config.toml
n_layer = 15
d_model = 512
n_head = 8
n_kv_head = 8
head_dim = 64
d_mlp = 2560
vocab_size = 8192
activation = "silu"
norm = "rmsnorm"
norm_place = "pre"
norm_eps = 1e-06
positions = "learned"
qk_norm = false
attn_scale = 0.125
bias = "all"
tie_embeddings = true
parallel_block = false
init = "normal"
init_std_qkv = 0.0213
init_std_o = 0.00389
init_std_up = 0.0213
init_std_down = 0.00389
init_out_by_depth = true
optimizer = "muon"
lr = 0.0067
lr_mult_down = 2.0
beta1 = 0.95
lr_head = 0.00737
grad_clip = 0.5
warmup_steps = 200
schedule = "wsd"
decay_fraction = 0.411
decay_shape = "pow"
final_lr_fraction = 0.0
batch_tokens = 65536
seq_len = 1024
doc_mask = true
train_tokens = 902600000
steps = 13773
dataset = "wikipedia_en"
MLP neurons of a small language model. Each row is named by its layer, matrix (up: input weights) and neuron, and shows model dimensions 186-313. Each number is 128 + 24 x the weight over its row's rms, rounded and kept within 0 to 255. Numbers have three digits each.
A block is one neuron, or neurons of one layer that tend to fire together. Before each block is what it responds to, as a language model described it from the Wikipedia text at the highest values.

Description: Second digit of numbers. The second digit of multi-digit numbers, mostly years and dates after a leading 1 or 2 (1'9'83, 2'0'22), also scores and table figures.
L4.up1856:116133116081104112143125120142123113150098134129161124133169131178099135124100111141122113147126095141145126105115148103134128108123141109084115108091132079168122124112131108131125077103131132155132154131128126106080089106111143113085140157141115137035165120114117119179122111118085107073123118117154124118112121146154134151135167127090136161137113107114102125161106087144154132119094

Description: Year digits in parentheses. Digits inside years, especially the early digits after "1" in birth–death or date parentheses (1'9'49, born 1'9'69, '1'003), plus opening parentheses after names and "Title" table headers.
L3.up622:134156086183111096106188087144173138107116141112077131120132147158114114139104086128100120119132126106124118120170106120110128156153134109164133104150156116154111133172163125102139115126113098135145126113183140154114116143126163106095088106102153139107155129115118082135079140145130123107157109145122159117125129130154121119133123142124174108149155124133163113155142078128125128153128
L3.up1227:153137137111087109131111104196144145102169108165136128122146132139115145163140138116112146111135126127143138084134126094118126150171113087113135104135147127129135099134091136134065157116131144133109113110158117117118152099123156118140133150184111115133130150099122148113186157122123117129136129086124125155131135107149156145115139133129146117119097091095101140176118095115121152131116
L3.up1267:121101114109142128115161139134154122093111131132118108124100132121152118135099118141170130079157105165086116142132136117098117135127145144125115145150125150121118147125139148088106126105106110115133131175144107101179103171134151122112099125118125115117132150172123127105102159129073166134138159168171145092119088117165166139132143133141112156115181098146122075106162156077120125140109
L3.up1503:113111124159113172131075106141107104133121182123131144110146167151167167101103084091166180110154142144141178111111120122125112121138158105121166115163121091148137146120132150126138132154118103115110108152134130142109157137132057108099106111131163136133081126096129105120139146116100128126146145128103107098095079136136119153141133113151104122148194125128127116134122114135107155143100
L3.up1891:142140140140097126147161130132157117108107134161131147125125149111149119140143119124146137071113085112189125103136187185115151070114153106162125106133112139098113104121148114108085106153116149146140092157122121130170075129104145145145110131150103112138106124182109166117100138153111155134141141125126115138106141157148168115107119099096144143117152180152119104121115120111152146132159
L3.up2060:106130156155122131131163123115119136119133128138112103127123140119142113140156155126169179091092090156158118169113148133152118182085187129138124124157127105140087153174093108103079157137125088172137144150064147132162132171113094148123119086119118114087111122108132131102144097157135163095143125137165099090151096114145109110136149132165115182128144170142139133123123146128151080168175
L3.up2393:134164112110122124104176099142144161088083115139116128118128138166190106132118070190149122120075128144159104132076138117078104100133092138120098112125097114140147148138151096115115129107143133140152094120130126133159120194103108067104130152150114083126113098116110124130130077120109134114160118116146151116138095104112104128117124100150153127160103135113112135184132161113109157127175
L3.up2474:130097140144161164127138125119093077115078164167119091094106117166118123186108084106177138127147111152123065146128139095078094131112124108081098116138130155116122094132141104110142124117101073133158118124140121185134109104105085112131123170132152100160182154143073110112161140104114136102128129147118121165124083134128148164145136133167116127077150146118100169150161120134120155111156

Description: Biographical activity verbs. Main verbs right after a person's name or pronoun in biographies, stating what the person did, such as played, worked, lived, served.
L3.up9:111090127147125099165123091062125162139145132076111148106169140175126119118111109149094111103125147108107143127140160120122133124106094126098093054155152113116125134100117150124141137160134179107101097119103110136148144146090132096125083126112122156138141137095125147128165142117134171092145141131144111147124160154124105149118163150176164100128115118116103150120125124115126089144086
L3.up493:094138147088144099126118141108169132116144142127105134128119126165050141089149106114065090109133120121141091163136100178117143097128064108108120087163104112132113159094111168121142130121103111114116159144116096134134125137107166090136133133130106148123122112150102146114126136117121121127105153091114105110131115137087144134163144113134215103142112127161120134116085108134089095109101
L3.up509:088095115150120171155134123124104135127090131126151131114142093143138147152114122184135122090154142166124119149152177141120112098154158122101121077160092109178108145097107135113145127156163124140128159146108109144129138139135106094145138122116125155124122155121117095110087150081114150126106117125148072090150086136115110121126141112113166107085138162132097128090109121111091133146130
L3.up1349:109114118127105100120114109085154122130114137122207130136144157127096159088136144163106131131129137110140118146197131114147088132091123123103127110145096124134113164125117106117127136105122103081111098154151156120077116129127134133120123125089132138117128098129116117165113128102145139120109112121157113098108108131126128108106149100165156115081143164129138128098150130085073128137116
L3.up1630:091112099179130102158187083146115112142126137170111147129127148124121117134119155137161115092131141112106124109125130110154150111097110159151097105124133122133160150163113158117116120120096125127102146131117146107122107164125113108161116122119173104143132108157140145140165123126125148112098077097171141109136138154135162120107127081141129164077114140098137168107129152113118150122123
L3.up1761:155084113117158097093105154144140124122150143161142155139135113147112110115159118157138090112109150125105096153094148089138100125152116124142113102168077069152112114157126140158149125140127144143144118163147132170103130106117108095115093147104132145126103140136113158146161134147125106113134093142104104139151109116175156105131112127152146148095134141137143170108143165091144131102116
L3.up2231:107111137125144090125091139108172152169081157162145129108182121098119159089105118135139114132154140111121107135150153138169161125135115143072142114127147128131150142082149109156137135138139141085099102152130123118101152131148137106144104128090162123140105148084130108122156138111160150135154132145165151108154124174149132143147153108185161127138102137142188146095105078101128145103118
L3.up2532:116102140118110132142140158111132093180175135073108115153189113124088109131141140116140098114104126104134116124136124129149123096153096160129120120159136169116132145120137122123117155170100131145139136151131100140096135118167145154142095086102113175138103151083116121131122108105116116176106159137151107107088123125109121104158139130096135130101130129113125139126143078082144098148158

Description: Dates in time phrases. Month names and year digits inside opening time phrases like In June 2002, On 26 March, In 2016, plus day/year/period.
L3.up109:123112133111093072091112124123117109133100105126123137076102129154136121109124128130124128110110116152134126077079134115166181135129177147145137131127096125136169082142166126134124107090138117159131100150090088159121134164142119099114119138132133131138117120136175140106132117103107094147099088159142144104161175119085096099147156132153169143111167138094120137134117118117109127105121
L3.up632:137154140137103179115118125152146127148098139104089119162090152113147064154086127121082126093080147124106143099052093089108096118107149113122131125113161106117140117143166124139168092103150089116153075146114127090164147153139137150128105123168138125106179162119132147126128145126103201125170125122147128101138139106126138074098138156130142119080104103124137113108110117142154118089090
L3.up771:109129116142084098122109097117165117126123127102130137112121152122168149162163154144111143107143122140133144138120161137146100142177124169145128132102106161129137154120183139079098138123128165137089070109188122148139139141135113143112124147117079103108113129102124153109126121121132156124141134115118140151117143105155104173104144133105142144124148128107078163129133105093142128101081
L3.up803:142127096123149131172107101127126145118127129121142135112143166168128154121102112126108117180108120206156129177129134098133122142111138111110144123085133092102121112143101163105088126154142142072127128095118148146108110122177169134116162126097082134096127172157110141089135131148128130145116156109144115121139155129129099163129175123097139131130154182142133121104121127153177156125084
L3.up1090:131191122140121126070124141137128163108134116110125109103159160129108148120138129098127135108161120099130134142083108120136141103115188090071136131099141122100114115109133125105131140134104150104119121142125109152139095159098151130093081130135154153120134129144087114140123132069060159152169130125149089098115133124122129124162147144116112130079098122106114133151134124092136138154133
L3.up1372:138127120110138124108152118140088095087137110126134116123127183110127145130124138137110134128129125120107115128102178105146137153112133122094093166109148097110101129127096115121123152147168131088167123090148150169141146140106138141092113132140129155129163119129107134165079151114113141122178148102087102134116108126135145096086136138131127115118180162174101120118096116089201139149115
L3.up2078:122141107115117075116136161106123140128110094141126149094110125152153165137117143113125155171077093107112145133115122078112175116157104097093127135135151087102103174128147122117154133183089156082115087147107154137108110100145128132114110137159187166122110129098147140164120131066093180147156141129123077121090105134127157126110120127124153105128140131144068158169125129119142147128135
L3.up2299:138135134100119093102129120154063163117126101130131129113137126122122139154106104129174121155151088084134134129130172124102138128135144106092103128117151087141166123168087093118117117172136131101154126147151127144132154137152136089133119138163120093123102137102132095115105135101099148112110109127126102101172130096147129152170168139119144150131087120099140154123157115115129153103132

Description: Predictable mid-phrase continuations. Tokens whose next token is nearly forced: birth-year digits after "born 1" (19xx), mid-word pieces (mow-ed, lifebl-ood), set phrases (at least, success or otherwise).
L4.up151:097147108093106119170129101105131138126063105161064143110141105160158153084127116116136110107109202146144117147138099153155141113164159130082146138156132151123163159105159097147130106092124115155095112123139133132119103076127121137123083153164188107143129156134148086103141133123129116139102124140130145138127178137114134145165112146119152109100130132119106107125172091113150135136152

Description: Temporal prepositions. Time-relation words that begin a timing phrase, such as after, during, prior to, following, until, including word endings like Dur-ing and Ju-ne.
L4.up2367:069088144137094126119121095156096153113108097141129107059125134144103141151087134141120130109128105089116105123107102086132141163119156163107144124112156114115115126129110088136144146132185112148130135112119133156138111166122128122100158150111097114141101109151117130117133123152124103128124116129177147033118114130141096128140079102116093134113108178132099112129196163125126115162129

Description: Temporal clause openers. Prepositions and connectives that open a time or circumstance phrase in biographical narrative, mostly during and the -ing of Dur-ing, also before, after, for.
L7.up324:088129109130156128103144087097099161123134116109106149126165140188098134146107122134152154131105180130131112101150151122126101102119110137105150170163122110108148113107141113116091122078146116119085145170151154159115114169162135169138095146123108120110107134139127088119126112104130108123098111127169122152065149149134113122140161109140119126112134145125092142137134171167138125151115
L7.up561:089128115127157113144126086124157107116115134143104134065102130096138099135134153124073138096168115102111142118134133098147160118113097168144138092115133142152098157144165090146147092105120105117110133124162130141152136129094097137112122152122122144122133127163095144118105120126173118137075141113171112112108089126104155127132128093117165092116084109136154150130119122108127135103137
L7.up662:130133114116136161163117121106117135128099118089126087114167155114095133132139131118149153114156170140145081157094129158124167146091127153154140136119159134073109117100120136155070117141119146133134113125139157185126125104165140116098113144116122123124133119121090067090127134102138069070118121115126138106128154145150158184114134118132143133110114113101086108113141168129140097133216
L7.up993:111192124126103144134095151128094108141124110110094170171142185115112105096090124150127062135135108148129123108129106128163127125140113137112094157083093157104135154128093106090137139079107174146145126175145088099140124186108116125095129147124116161131123153137126168075057145107112099132162141095137127122098133130138184112159118105126168094146118117143094140127120173107086078163099
L7.up1057:097120098108090126144131141138106138113100116081087124160121136124144111103095106093121080155111108107116132156132150142080121149160147132100162154081129149132133130131142128104098165153135176125106108126151094119124114132122092151121152130128118107121132136165138164126099136191126139114112108084077132151143125097100179189108130155082127123131120110153103110097128096150158124141120
L7.up1498:055132112095135159155107095110098090132104119129150109128119137114130134086136115164139083147128149105155116126128181158125142129111120128140164146131125122136124159137175130130118112126166166113133081112123122123115111146136153165125180100117108133113134121121134145149101141128165103127095164097120113138149139108136141167115103075151151116079112142121079091115104120146155158133113
L7.up1991:095112133135079183120114119125141158102111160157162113130129093158078106104106138081142153122098123161108156143100134075126152133136108126188122140123088169164108116156170140138132156105126098174177126172114153210121135144129099098140136138096104095106161099105101127125124133132145085137141152106136110145137101158150152177087144141165126119110157135115122125121132109116091140148105
L7.up2346:121137131131136108140092143112153164146147117132145100162129148123149137136129117153136120082163124075142145144110157093137141103124117120147134117140103153143151138154139140147132155133131134138104126182119125135121162104107158128096137136100109176136121103115103135123120146160189163122136119094120128109125127093144164131145116137135138095120128156089116110103119120114126150117149

Description: Year century digit. The second digit of four-digit years, mostly the 9 in 19xx (also the 0 in 20xx, 1 in 1956), in dates, tables and film lists.
L7.up572:133151130151099127095110141099148112110095168113099166108150123144110153105141139167139136130157130115112137101075109092125106161124116100147159139136126065149103138139141176098143155105103149139188117146131164116121093117176105121166086146149120123092101184143136133095141123123113135156153115151173172125131144143084086117161135136101119136134126101094109146093135133139162173142122
L7.up722:112145109133124136115149127139121098169135109108132130140106108115086114114131119155123116135155168118123139141106130126095152097114096166146104192151094115082137130132108121159099103093122134204165115115127118140116132153099103073145155116121116118139161153152105118100154122130153133089150089110143127120122115114161134114122120136126131098123139108114143101113146107132112137169122
L7.up1396:133114108130151097134117120092143095141117127121123156161116151158096116086161094120137103135187162162133118096158150100157104115140149138115136128132077159141152150165130143108081167120135137137101146127110107118119125134100089139106138110150116153092120141136153154077080176146118081126161124189128163135095170120093101131125149148109173101120149127101136122105114092170104127132131
L7.up1848:124135157126131130152136104109136143110145124162159124124141142105145058141156171131130155090110150120184153154103117115120100111128123158126146166096114130126141126155138152130109119114090092159113139148134079170115070114127154111121122184124092150153120201147119093126124144152133096099144136118158146144142097117101115177138106140157138097128129130062096128114118113113141124132070
L7.up1903:102180143137091120122157126111121107113094154140132120139190136116104149134149121106124163119135183166107096140108115115137088127142097146137149100131130134149167113161120132107094120121140101152145151162132132147139039136148119135153131130112065172095132157128115157143109117100128124125118125144155098127124115130136106135103116164138132132128160145087110129104107102119143154131146
L7.up2103:086102124130133133141128128145116076153099151117159142139091117113116114125129109148143139099125128142152161122144113146150113171130125139120134110131152137163112150179105077114142094118119111125132171113136142127134129151117165153110127162123134127113143129149177111142066158141137136111164130139139120124134129129105110168150162097142101134108125103122104142165109107127170130075126
L7.up2393:114109125114124155086129118124100105124138133137129160179182154103141102122124117119148146143146113169108127138117119151116124097117124172128136120170136126124116142134122163118126129050157098116150123181097097126111098171148136091159109144111123088128089152154094126099172149112144144111191107135113162115135121130153114129101095146155102100160144111107082128153094157105146106136088
L7.up2425:181122091083158123144158164129146126151129142124135100094145116132133137161134122166126186156080103101081122103112139119129135147141117144133158116097085120149092112129108135066109102099122127157125160163159102141161129162142151134142144126141128134121142113135143121089103128098142097147140127126156092146139089166139086119143108136134117134163140115133136153106156139153140112095141